From a checkpoint of a small transformer trained on Wikipedia.
Size: 11 layers, vocabulary 16384.
Architecture: LayerNorm before each block, learned positions, no biases in attention or MLP, untied embeddings.
MLP neurons of a small language model. Each row is named by its layer, matrix (down: output weights) and neuron, and shows model dimensions 0-148. Each number is 500 + 40 x the weight over its row's rms, rounded and kept within 0 to 999. Numbers have three digits each.
A block is one neuron, or neurons of one layer that tend to fire together. After each block is what it responds to, as a language model described it from the Wikipedia text at the highest values.

L7.down28:574514449466541492546494472492501499489513448422443505481494514491538530554448477494499456526536484402560462514491499540513489544467490481520443470521496409527480471534523526494431527491464420502603449526485497572500552541558529510475456516546492541429453470477489489484470483477496469444519522537502467503478530410539558504512470528520493495501450476450529497490425488530488497510528465480449478508469473549438477530482530518499462532521522485523
L7.down314:508519513448504509521523540451486466482525479548520505480514479505563498474493567539516499538473478488520497551471517502457435427430499485498531512526529562548531464557531479575589497465440495451508493513491476516509452470466565494464507507471523412506523558571551536504470517555556532516496485452494459467489543498522454414562548486500508436525463490545441517530520518527486508459493523535546551493534465407462471565498467554436493499508496477417
L7.down391:479507496495537490564507512508470392468471479508536493422495522484521460488485523518553517477481546501462561568471529443490485579500517463511549555570439456548444504487471568527594466553593542496544526610529504530436452533500526490553486478492537500517531547469436528533533470573497528492500508450418498462455568531530501446514470526464585482482522447375498529503560534491484529446509459462480533534457475472503564486522518531517532466491516495482
L7.down867:451448501455516501475444505485532505491478532504541583487491487461536529446449555485505525513514643494502521546437481515525490505485525381474541532487483540499565500533510471424418497543390442498483486501522465455570480485494468512520493503529530493420475546515534498540489494443610490522492503535547425499545477487507488447544473564472514423489513478490504576535529504564543468483518428462547594461467531531495443483493485483445465452514490499433
Description: Sentence subject before verb

L7.down142:454402472529432422495463540481523427568454447548485464494506532468513490455503499476482450524549504502500507467514445568556445499502476517559483513403521560436493487580469438471443494486505532486452559472526538518498486587574454514546533523493449484474597538516512558553475512535527512463495591518527540499453555568450519541481517451495531523527498463459556598547498461493500495477514526490460422435467462492452502565473530554575506504555503463536
L7.down985:563512460493457487492523546498489552528483552525475517535404456480440618478508561470569446571466499507455523552542461471501545502528543510518482560444519455503496465482472479492492472505542483494544441460557503490506481520506476483551559497456508476525494549501463459530575564443462490453569462417528548465483521519472491485526529483523449537512506503517496464460467506548469487510527506481517539503423469504568541442558580494443496505483504495576
L7.down1601:546464558503496484516545449526516522463447505477501482586512463486462497502503498465445534450510476489492495511546466458501475512446499494515476515462592539440527508470518510520440518502513449454468427479572492497481483578514470506509491520515527442414462476560520478457538495452420556477528484522525581507503483459563536472534522542514482523515522486528484428468510470521497522563497536502484507452467545498557509548519485558461459534538503470504
L7.down1621:505492495488465484506524507472549506554485549485464559473437533506455503443471446430538586488493532497500529531516473465479502558471439552506497499455501485543602474567527450447453501575556544510541496463534487561503536492518465433504503493541545488517555550491493506567522501498531496488556485472557520530592479476502437497482537532475448546565461502535567519542464444511491489404515517470486521516448490496517522415486511453522478402512473494467
Description: Verb "has" and notation

L3.down1645:561476556497450449562480497439462402504513502469542542502506468530471626498520453429499513519457442433497447488473592431444494460547488470531476525462550438535487398527463553490455494504482555539529501479484518465520421507532491397465514479505476469458468516510534402502504514453535497466490463501506492533481519503508499498471474447440540513423526508515487462538464505582552566526503507512463524581476481508542501490509564445543431482413564490503
Description: Infobox field labels

L7.down198:533427507533479539530504502540464458452519486426526518512445463493491501519527471479522514516576450467560441514462500511557467515482533498511527493449519478487468436457519501444475469530487462497474509469526521549453338520473508529552452492515485513537485461423509540485485457494502499480484490530491484588578494484531520477441535454507503505598529503461519491497470504528525529481454434453515545492606507446512455544477577450543505445494570543430
L7.down368:482447477562475571502450547443516489487555439486425496545418503547517506517493479516560477592560522524497527487530508529465420469558571483468489489445467458431470491452517440449559500483507504434547518518445508429414465532556542457538506481535530472534536588539509470541437498514523494518570528500531528540528466482497515480479450494516545477564443472446431439480514498545530483465569476517493469471557533566461549484490511588568485483516473538465
L7.down1188:457554514524538474492450559461483539451482476476512431510507501541493484546471532512468490420584497490448491576470494523483497471542444534390531507528519504498531504426521413491477534506516457484535584540516523452533422517536457516521574468531556491476485492537503547468526536487465564497428436389515456495407467507468543452522543550540536530553468531489507569517468525490486553580411585498464468453520584453534564473479460540500474491491461560523
L7.down1443:554515421527504458494526430457450510464477440496504505458484463511494536502534525540458471426444498506471512456553491513479496474457493521523509469484525547526442485533566465477538529473471460498465548502513506494444317497557563473502487534562484557488480472517509450538508591431484412509491541525516445508484506455562471560466517509520514530542494489532581492513538549543518452539513510520597432494572535533423501503518446587475570484532581461455
Description: Clause-linking connectives

L3.down737:500447524486477456511496469480493605453419496466450503567517461525484507444563507559465503466479499473465574528522518564427527493526422467493477520515529519560512529490544505537499458516504526427470470525537525519536493467516517526532496501481537531548503438499483478491513508494507427478521494532482501463521532437472516518492486551461551481494516452397515454519438474534476504500482479481521536506465489461503512451487517481584478536543447479461
Description: Subject pronouns in biographies

L3.down1196:458545523495455519515483493541486505445512509510454483577524516497494497522502462533497433499502524479544426526497552493467544516513465499462501563473618545528540506514497469501485508476529464505530479492504482543565476512494522482511490455506541470454492492541560455465600479448520499541517551556515574448513478461469495537497508499482472530480534529485483549456541493480495525485454432494526524409578553482515537477496528518446498451535516515469
Description: Technical noun modifiers

L4.down185:482481463506513462504511487475611549492494519482517537509547484506453527501566478513484492569450439497540466407517467484555429561501515557505435481450610499477514438494432498535457502483500510510503533480442514502517549437524507496511529467454580527432519497570576461516461491512488494455540467572545475514537463552466455505545496441508484470484533452457501495495525555570519371517493532542499452450465469592508471533494581472527431533488535501537
L4.down853:473432486523476533429483540478494532556415413526466491534495494476439564529450536503475514507563546488474478497568554522429469524472486483536398473489411507503505537485547481479521491528531474491485569504454461555501459562559589475524497479509446488510507506491465539524506484497538467515522503508474518509517577495507502512449394479522518487495529465530575590507471517504529451495525529500435454420557504489487511563478502578482458474453483535513
L4.down1144:463477435543458436434544526510495536510519546520537444481534555487512536577533549484576448487443582502475477487507488468479491428528518550469479420554420509462540488479450478576475466547504456513515467437445424489507530537477550402547546501496527498545495524422598472421457526549469505499485506487483451546491477520433443494477461492554459532442533509468468542532481515509484531592549535498610550508483510520473538522467439545456464474530497524466
L4.down1258:487473523441464513481503544486542495500523506510497530471486513495498412579499456423419519492491477512505539482509490547423482549508539457506402504508492457437498467455484496472494518504498507490557519487453454560552466539469522521501538496503489503528532561413462579498526429457509488471527544445520454462476426468519480468526472552604480584523550560535498533462476483525530490560481487523494484457527448445467498602531520502447508452576534442511
Description: Word-opening subword fragments

L7.down148:420460558491418526515496526501510491481503526549444504548517503508498584472509501409439471449461551460509467521415551517498478538484457499556430483498531549541513506494488533502512523495530431425461502514505481472444495485434474470544471492582508486500526460451449459477493506515487494494507460485428520490466464539478444533465498529589505512491477550486475475530486499505540458418568540468507587540472559490454442399478520493441472492448529478600
L7.down312:562565492462464475503465476531478486521526489539439529499468564476580506507462470393515504500528504535504515474504564441509437456564470502465500543585545466519488473472447469462477544438519482567602547510578464505485505503515464414539477422476486498463505522455451486532500520537444468501526550452498477485505557551514522480537502462490521517512533412476466518479571495567532433439485469581466483469565567513469601498463543482485500524429453471505
L7.down409:475565511474544476478463477526466456539490523509464487447526540569450498457501466455539576480478513525469443512470596515473448491472523469481560539546478500510530466475425530488474500489486468463546522434514517512518407520437583567477466468516498462518512471462520513488524573494471448539526505497462534500459533484443480479525418515569589516520537558466514435471530434443519506516482460519449504450468512535477509468494485539474510460472487488496
L7.down1347:456458471468527476535479485449489470462394535544461572548491500569466523510492546482510451462510578524511554427414505489546524529502495502477483485606511511421523478531519527453457520517475538503522536488511507456538484420552480497508528462502469424519465534461476574556491472556443534486532478456388455522556474476457445512539524510478444462479526542468534421427495452550533503507551448484534528522460543537542477422511513498442443511558540630456
Description: Biographical year openings

L3.down1559:477439506578457433409468520450531455557566570499443493465504439526547533502490495533397504539546492489465488506506466432494487540468504457515508516545467460552448556498419484489549517468543417490525486529565468492506468491498481448529532533517460529477464569502483493549470530491470467451479507494515516518493450527509478466468498493558478530533547529438507483513396527466526405503602494540521526465490516452489436510501483470575498506476569453475
Description: Coordinate compass letters

L7.down254:508555496442553483515530566425534448514470452546418498526477481471554529415507480475430543531487466462488577577464405451562443559508508467513578572461520557527493522493545549498470515456496467461529473529570455556496473466489449512538464474499491480494501507484513512480516482532537527524450456523496481477499557476492492512519561468500544581543526520441405492525594523454502515493508532493527520515482521426552495543507515515466469464564521374553
L7.down527:496582565513546472406546484474498500446469516566460469525518587509496483485475496565477434531519536509541487467437528537482483459532549381480502510393443500519584512458537489497455455495611546563497509490499542431561446541471472471475528532486495491549556544533558526491560481561485530478506418526403495486420460457469478517452434531480504443449510476518425498534557480492497463447507584460501514520488470560493486503502510502540541474495432473496
L7.down657:517532456501481466484494478511464559466502443612440515466441500536536552512441555479544491495462453490488468517523505458531442485474472494456552459504502518544445512495579484565452504485426435456483388521465524454441522527535527456466531456523518526469518524485537533527475467493477510539476454424487542541471454496487517583503474474501491523520463538499420488509532541491522499484481541517480565522525496472546586528529531556524495529617520504533
L7.down698:488547471585481483525495501547474501505507430457582485554513497507517520502549489511520533441560452547503521473531437471525554474475447485491602522480500486505486485443619481541526474457479460514496483506503479501470518490489540414511503526541536530472495428511538538542529511503474467547453504454600499476555389481453499520536516459425573464551484521465423519483523513545492560502446497525513476517506486422522511506504483526529525549563572474482
Description: Digits inside numeric data

L4.down391:435513509488534479539553512498504477569485462504464469481458423481437527615507542511497505575464567551468511487537467490527526559478419608432465504530535516445534481446470460485489498520475548542509551492531496483526486498444524489536502511520487470542411520433507571507452487498483506470508495461450463532524536569435529425582529455510508580538446471550511537528535499579493528519504496577528523498511371471540469562466475535521458513526517512488
L4.down700:549477505515473501552510488498508440515392514541563509539546484464552528586541457473515490523499497447523444499473571583539486486505475506551506558417513469607441450517544444478473511496474542471501549560557492484506393423512432572527499486476586476466540487513524458505456499534442528415512502486514469479502510520493534563437427466527520525509442603539451501603561501461491541559499550575469550512508500492513557451525547547509506539533519465502
L4.down1044:518550486461475469508510535472503444507563489518496481515516484494483482471489517534516493472469586523509485481532471519474504520555501461510499502519539526442530556504568483569528500474502447530536561479538507468550512500499480493462482553510523530473456526478538510470501525498413506572393549509545507515525493488552456467522508506470485597501461525585523478519454528542518543520503530496463515516534464550533452501471510505510452486451556507497
L4.down1206:469516445552547517519546476555497441481503553501494500548474415503509596434438506528479511512522487544496535523461537544565446520484523537474530528478488428466488498484490495490492551529501551518481556497563491495483469522569518497516469467547478481533496439488519514504420559529534509495560480469435500493503527525499549415464492433521556513462499492505494472484506516465502517502470466577539460539426460494545507465518503525579460450518503434509
Description: Post-comma clause connectors

L4.down960:468522508553432519490471533484448516537498506462496503553432476451449491490461511459472463495491485504402534526511568503448492503482473526494490543518506472508456489513559497539475520503472477444498463519494451533506513497504528513510499509437559534496453533523465557462603518496508477442585529488446559488524520487496469485499479494440496494510482523488435466494498492560469517496467500450553498538456482503468551467516530498554527482503510473483
L4.down1042:478488451457480462514466574528482492520525543491528434496465517523525543459468467578447469601597488418543398438516513533514476451494522468526487482508516489525604488525462526580466500497530488521634542479544444442578466554484479452557524536598495491493486517557528499511546490477472476527362404489502480514502463467480504472500486541544509448514497496572449552526521519418480437470512509502452475449557457444545501538493474491486515453530475529470
L4.down1442:495448517558504511503433444513513467490505541470560483528527426544396480555473446482503494546521454504545427546534510460457468496438459523490478606513486477463437528511442508485512530438499519508449440472480462575517501506469544540485479442499551500462493496459470471450646525533579525537510508497453520481511507543525480476473470509441522551513468526488450520450489539601469538541501451521572513491531553462499527557506497480522508476503530500499
L4.down1673:482479515510488478478496445528533531523484570458466511534501461536417471517419521472524521507513463522511509554521467517436535541441406533462444588473497497445570531524507551498467535484512477499504449505496502573476496513480558507515492477523514424468489482520516445469608554508510506523506503527481566477495466550500504438506520524505468554471476533513463549493553500509518553476464480471517485484445526546517570528499528486522502516521528442486
Description: Clause-linking subordinators

L7.down529:508476510501509491462479481536479470454519515516533551499544494432502464544448498482616496551531481539493510567542519447457478574470525465560567508453507477497523492507617484483515530468522489464457542515533609467453511433518521491470445502494451556565439439513520553536461413459535469498545538487487498514568503438397490468479538421474528497514484589534559467492490472507472485502497448441430521479468488483579505451508518489444492494494495487556
L7.down692:512467485552467475501463398519505518509517500533396392640557542520507360543549507448477516478536501475600393464475446483502536511532521532520547455535511517549512547519464478483501502430518534506468493512461551521460504503481514501475550476455514548547493494488528403495517513511468499517514581527482459454540435522463439526550487432529480452460454491499567496452484533508535509523525466520497492510435462531508500465434554492530476465491508502432
L7.down1635:510528402588484504541571540485396482498532505506490397486575510516459510433517475494462521495496499483565477455502514576527517460542578412475511428537458561467482439528439489482475570459532486499433522472543499499468442467553451565491515494466459527551483494463485533442499537509464522548484498466430527540516490563498457502511516496443490491492535590514494513504476493459430578488530430473490473495488540486470494492546567496485495509502503464492
L7.down1757:458481502504499464483493484522410491524521439478527487517503492485513480465521541486534486441473499502476508549559552525532504415529482490482480490496553533523545525468440456495447488445501542429506485505537473433491535465528549497557491510457461511536528484513496451517506486494502457478436496449540523431466530519498560484480468509507515524510475465509476424459546520476503454521442520488468445455561557531488543472432531508606513533502501496534
Description: Contraction suffixes and word-start fragments

L3.down1508:505491461522520428529455571526496495421518477546472463467511501451553537533465485487471475509556592470541499447483463482490483434508507460450448596434492580449528549466508492576539503443519477484514493540506488519514549527544499497484507465524518528492572574484470503447485479573483481495476425535462513527539445455419522465514469441534474453508518559492542480525515459462485494579494534413514527499534574503462485609479469542545457518543484496506
Description: Subject pronouns, word-start pieces

L7.down165:514486453505454486459511446506536508480535455468499545517504431504497509490442507521458538529490473459503459458432451434546529578450491447505479409484571520565542487567515468461490528495527461527476468555510561509489433555584541519528552459530486508444490579546553530560464534462452457485493545471582503489488475525540481525541456476495490572570448553506508454564494517458477534462450524506497490591520548484482473496538547549395512513609496525493
L7.down436:494471436543529581527445507475551502483497458460387532518427495584482447482439471453493503481417471521442511387464511432585514482504523463536493464432500460490505465507571510494546559562500408517486589515482500526527507560505508469527546483466542559476535477536513515494468486459517506497478433493591451510566515496505547491456427469505504507563448472533490502512502522494559439506489538429509536461409541522464485463573512566538522449486501434480
L7.down1394:417552495434515537516520506440574518525475500465480562576442488555486507496459515541546466531526484569490529479443538463454512429510556537513500472500529524593485518529536492535521501466467465503530506507545399486589466609465532536479561497547446460491556503460507488494574551533498522469470518545602484479508544512493488390508558531466469506484519428523534457509528527464428478441471464520467525511535549503422525480462505445499457507516591528546
L7.down1615:410486483444539465471488573427525519526497515528516585460539539536491482546462540542506529489567516517480508460403457544441470435430543478430506436508451561603417525565503537510520553520532510515479594534585465533515471519496431548567488468545511524488467521441529513518464493470456529491455495549527479494491550412467461525499461529511496532457456460511487429457515621584480472452426507442500498506521486523508488466543476491444470523497451506590
Description: Infobox field names

L4.down144:525453456470510503527445521512485519450559611481530501517461527522474495509482492486480503455488539530519522487559616464503502513421457558493452535591485472524539531484550543450463496525477494486493516524517557584540531536536560509472478434455474434536484508443455536503487532549547487459405517488542507432501551459453557537564534437503510505562475515493559479518525463506472591493519483493560515516441512523526523481497464464447490512470432443522
L4.down798:525463577491521460454505489509495413464534476522577513560481453546414458575493446497445473519489442422450508500579579452541505510518511526509455504406511533504446475503490496461426518544504475443517489466502441448517536429454472448460415506475501511497509493540555476589506542452540536524514481536553469526480488524569466489474539500490506539485509583477488475547500499501574497526553501484543481540471474538539448482510499494447469406502524472499
L4.down1234:544475524490507488443528576398580466504494459500481543509491458525424521486505489508449498525560477435537440473469542474481529490536473435503489529446549509496493509534425507534466500488472465606533455552555511455543413477526448425449470493527469486488472579510514449514518486450535502474524490463520509490473509503551430562474460463459469424438498531513537459466411501531495440461516577505471495618423483532576515497510481524503453425488572515512
L4.down1491:485486520528481505534498515526530472437529467525503516464474462535546520552564498508490528529486521400474407506507619538505549422501481523496510455498538507518540447489454411474453527494497478538531427539499452460544474483494518412434446479458533467491512506465568544503513510474485510540571465489445473484502428483506447566497495484496530415463505529492496485442497473534535485471551473495459507593493487538525523508511521534430547483515457512524
Description: Infobox field labels

L4.down226:509489494480471477556563513495561557457530509484507484531526408454514513455480534512495488473528540517444488486528558524508542508473485494503488575493509476507458525459485469444483520539535494511531531458456485437496393438490496427487479519501554510435459435499490407474502519466530524476551490547545583539498526528485537476506481451527447518447500507539444530567554541493527509464470415510510510528482558565511401444498509478557536569553455521505
L4.down635:560477486543504539568515482533464540453550548481457462458520484478530511485510436522558487469573558570538544488469478522526431455531552587437540490515445472530519495496512459517505549481482513504545483487557509477450441412479559522492443541514552521505485487483496519458527484515568497397551477482508486525551521437520538561457449509491517471568484536517490444520522486449592502488555483486533463457488475479517516467519432549502565495533486454472
L4.down1534:504470462557526450434496519564477432439464468494483449502435460460520484522503514475482515581604583574489495543550475526448516516535503484396458560524574489534482489495517507486518522468510478545596583600582467477488454488499559484533515562520542470382506418570519479417542531538503482518565474441566485498541502521485500498497515540461474568532476482546486565474470507460513483520436466510469501501590496492539471464512469477492480516457520518505
L4.down1653:523457536426559505427497454490510541527506495500476487447511487481429508537582506449486455491547543561459466516455437502551496518456525537478519455477479496416450563419554431529479547490469421546554549469442506508493508524492556529487509471534523485554586472534462528425459496505486493481502445471438461470523568495478560548489539509530453451453527478471509531469443496439515484480482537439469510490444488497498577497498555526468544468503492444528
Description: Abbreviation period after initials

L7.down256:484474540481489463473485504488519474532460486562534551453480525493510544514525506494527507450420457502491462550534525554499510532523542451560501507486450443468423441495497547530500515482578501484535510488478505441515433535545467540520422512491448493499570493493543509478496518545445447433472484462505501464638507554483483494496529465468496438561484504535540522463521516408452480450448535507463552507472495454435483510461509521471505516439489570501
L7.down831:452425482503488452425476546556497477445555467507508497425496511512503506466463507537534496410451526484486500513500506486423460544548491498463575493449505428444459485466557466496557551513508503515515526541524516434553338530554536500541447493504511532480486430455515523459512509441495524512509491534546522554623520511544476548500473531542484590556516475560524443439488482490478479538463504468504462491522541489535485493562501483482495472491512491488
L7.down881:468382516480529467425511476504491573490528464511524511499477517506494455602457523459540486440485468567424527526561558491553500499447422516433486418443430461588489448546494431500500548523499465510436506518487533520589464466559501506482512508445503563487510429473522511508493497475503472520509462573514446426534523554530429509489546573567481525426532463469496473483521428541462528492485504528522492481567509482507430535575496495455517423451518524559
L7.down1221:486446509547526455439483526506463495491514517455476411471494472481507517488532517470458531425516485517492523469515533475563522573456446485494530475473515510441447504403481519506491492474511479504473474463483461480492308465454509550494475532557536573466484470427517563564499494425459455461464470486498429573545468509477518521458594544529496588559520567477562530542528522480488548522528494469464507572482561556466481509481550598529538512473513522479
Description: Clause-start subject words

L3.down526:421519502471451434479499521491551507530513617485564485480540516459468542483477503485504481468487413470554475476451406502500538519492490535500514492452479447527481470489541568467510477508497558501467563536497522559435488460494458507514550571502551424484537541488424509505516476489474476501415502359455532526530553513447473481498502499526529535532489429482517518490566505454524497546462482470434501500504442458491516509526517449562527552503397533488
Description: Lead-sentence copula

L4.down861:493444578555468493595411432516516545476538484490567447500473429522529458507553505518448500474473554529518374470470520575447500487424553528473462543546517540477485500495444437457467523439447485544483462498497522483462474513489466487425410506542533562479500492498467467477519473580525526490491492497523494476462544491492497455484516488563490526533542510486507526478497475560562432540526475491475481507512594530492484511514488452421477561539421530475
L4.down916:459378490552473475521480548481477567548534552502457501500489448517590506564518491494469473571497541480544411517475475523480474498486540501461523559528472494538465445506470487492536478533525494512591488503509463491516440520517526551521472562511486526458492449523578560508571485502519492471524501516532510522512470459527480403489477519510536492519502495441476583449485526517508449428529528568547510515589552408498489478508484439512518457483590503501
L4.down1521:463529509536478540504490464479536522456560607492466465448526404498508479485478510511518472479517579521547439537467534519497503464521469578435509432471473481458485502458498488502446493537545489531511537508592554511466467453523530498482477506494506515501493474528476433418540440507496444460570532470485440526584497482406488479517552504570408554513511543588491470530469552480504533436451469564519450528566529534497511437477449545463550507507527506489
L4.down1647:533430552549461522442477460503568565459475486463503534514444473496460439456448483477497523478496475573518463532436513508492548488485514491510523528500493450474545511534498423474461488541518489568516520488496533482512516501540491497488489560531496496515536475504506494533517421525432413501419482562487482483553488536480523460501487407529508491479498444434529501503534532545524523544421518557494480535467547538527633517448455508406543537566515480469
Description: Coordinate compass letters

L3.down167:494481482457522550532491458527459494430555445486472509452428487531508440497530512496491516490546465589537529468459483484545478487501471536504545602439447501487583450508530496476478537466544378470516504474470487516626506522468496531538510461509565516481529476489435590596526493429553496447516480548448491500502545505528521467479482485519550497505481585492449481500508510490414471478435506505531481446486480544490506516506504494485495501531427489477
Description: Abbreviation and initial periods

L4.down303:500421513512491488491527579456572582449501462505534492558520456507459434567446534480429396500467541533567457499534444494564528504533443515491545392523511512461425474537517530459508496482527478504556528439502449547538577468478496519542472572452478476483471502512486498468479563449541474515480543520498530526460435440508481465529506599454516548428463441477488545504413524545475580546490496489481540463541513498469463507505517467536498483549511487461
L4.down1156:516548449528521518533503469560438497552510481585512517510446493452481539550442472544489426570550552517470516503469493498471461463480516530508471505519510501513418502491402450496496469451430477493566574524423479513491583416524507493553438496518465484532525510521512496485480524480570519518490530509480460557459532503487430537529463552397516489470487504478479509485406487545500551532509509541487513559583490498501550491491478505464459567504475483511
L4.down1579:506475487529457455480511586508459497463490521485506455568519505462492546474497517605456444535484501515518416468543602502447504511562524544488482504545474495557516472525499410512536503451507533497581544506517495469519429465511468529535522544466494471539483465463537454460530515528476518545474556483477447474492457485482518528510484490472496513428509413554424540530560473467452514465497464544494537567643553471563445599508529493508549528402535444504
L4.down1588:478474477512449544543489521514542491461494571472533512539491492461501538505509516446447470541536521499543461485485473484464425580505528502393465527568483505470502514510495498489451477474461509473495477499488449437573524494514464477543488561451464475512525525513556509524587534483491539564493465588487496538577545519491463466472563504453474512514510567573479467504562487399526421438522468564489560525555579401506505533490515443500505465545606552481
Description: Birth–death year dash

L7.down44:503526502604482463547496484518513545523491521510548431516513460491509592508486497545454438497497453517534489592408528466472460479460457464452480480516449488512479530515503399477531528533553454533491509530526477535490492518476536488464456532485493506509501468529526541424558553554547449460505458571453495489456476434519523538507473499488545510497537473510560517543531524484531560508509529553508501466504526515438531490470481564496501554465507384538
L7.down463:479516512581538573502494502560505483464493531549566533509540537471483510427459501474514530565464476459554437529498463447508464481521543468462531596416496466579487554486534478472498458574488519482513520530492545540489436460467561565509481497535457461520574520569525539496519539510584468521555370513470538538501473552486559464504526481530527511496467483496501511527552562477464472470447494459487542481438471461495557480517482457591543534496424499469
L7.down1275:450508481574562474501422469471476478525528521545575481475478484500498545492573481477516570526525434440565483491463449466486486587468481521494511596480481473453524448532579426525518472466546476475534565575482493428482501536492484454548544457509528399483573445497552443539576444435497536499586494500486568511492419496452531458552471517498463480494514469518516517479524513494547446504509509539483546496488499493455454438578461522597485507490453530441
L7.down1535:512544511505520548516542425429527513466554582459460498547521467484483502451495539593478528492533507525512473570446501408434459535480476493450436496525548522477501551468520501515487455560533419529503450497567499463555456464495590570492504492510478527493499450482514440542530507411541535473571575447522560556518500471549451458490527517521518443490467369479524538454540465449436521522526480511509529574531586453563470604565554562473516503489544439491
Description: Name and abbreviation openings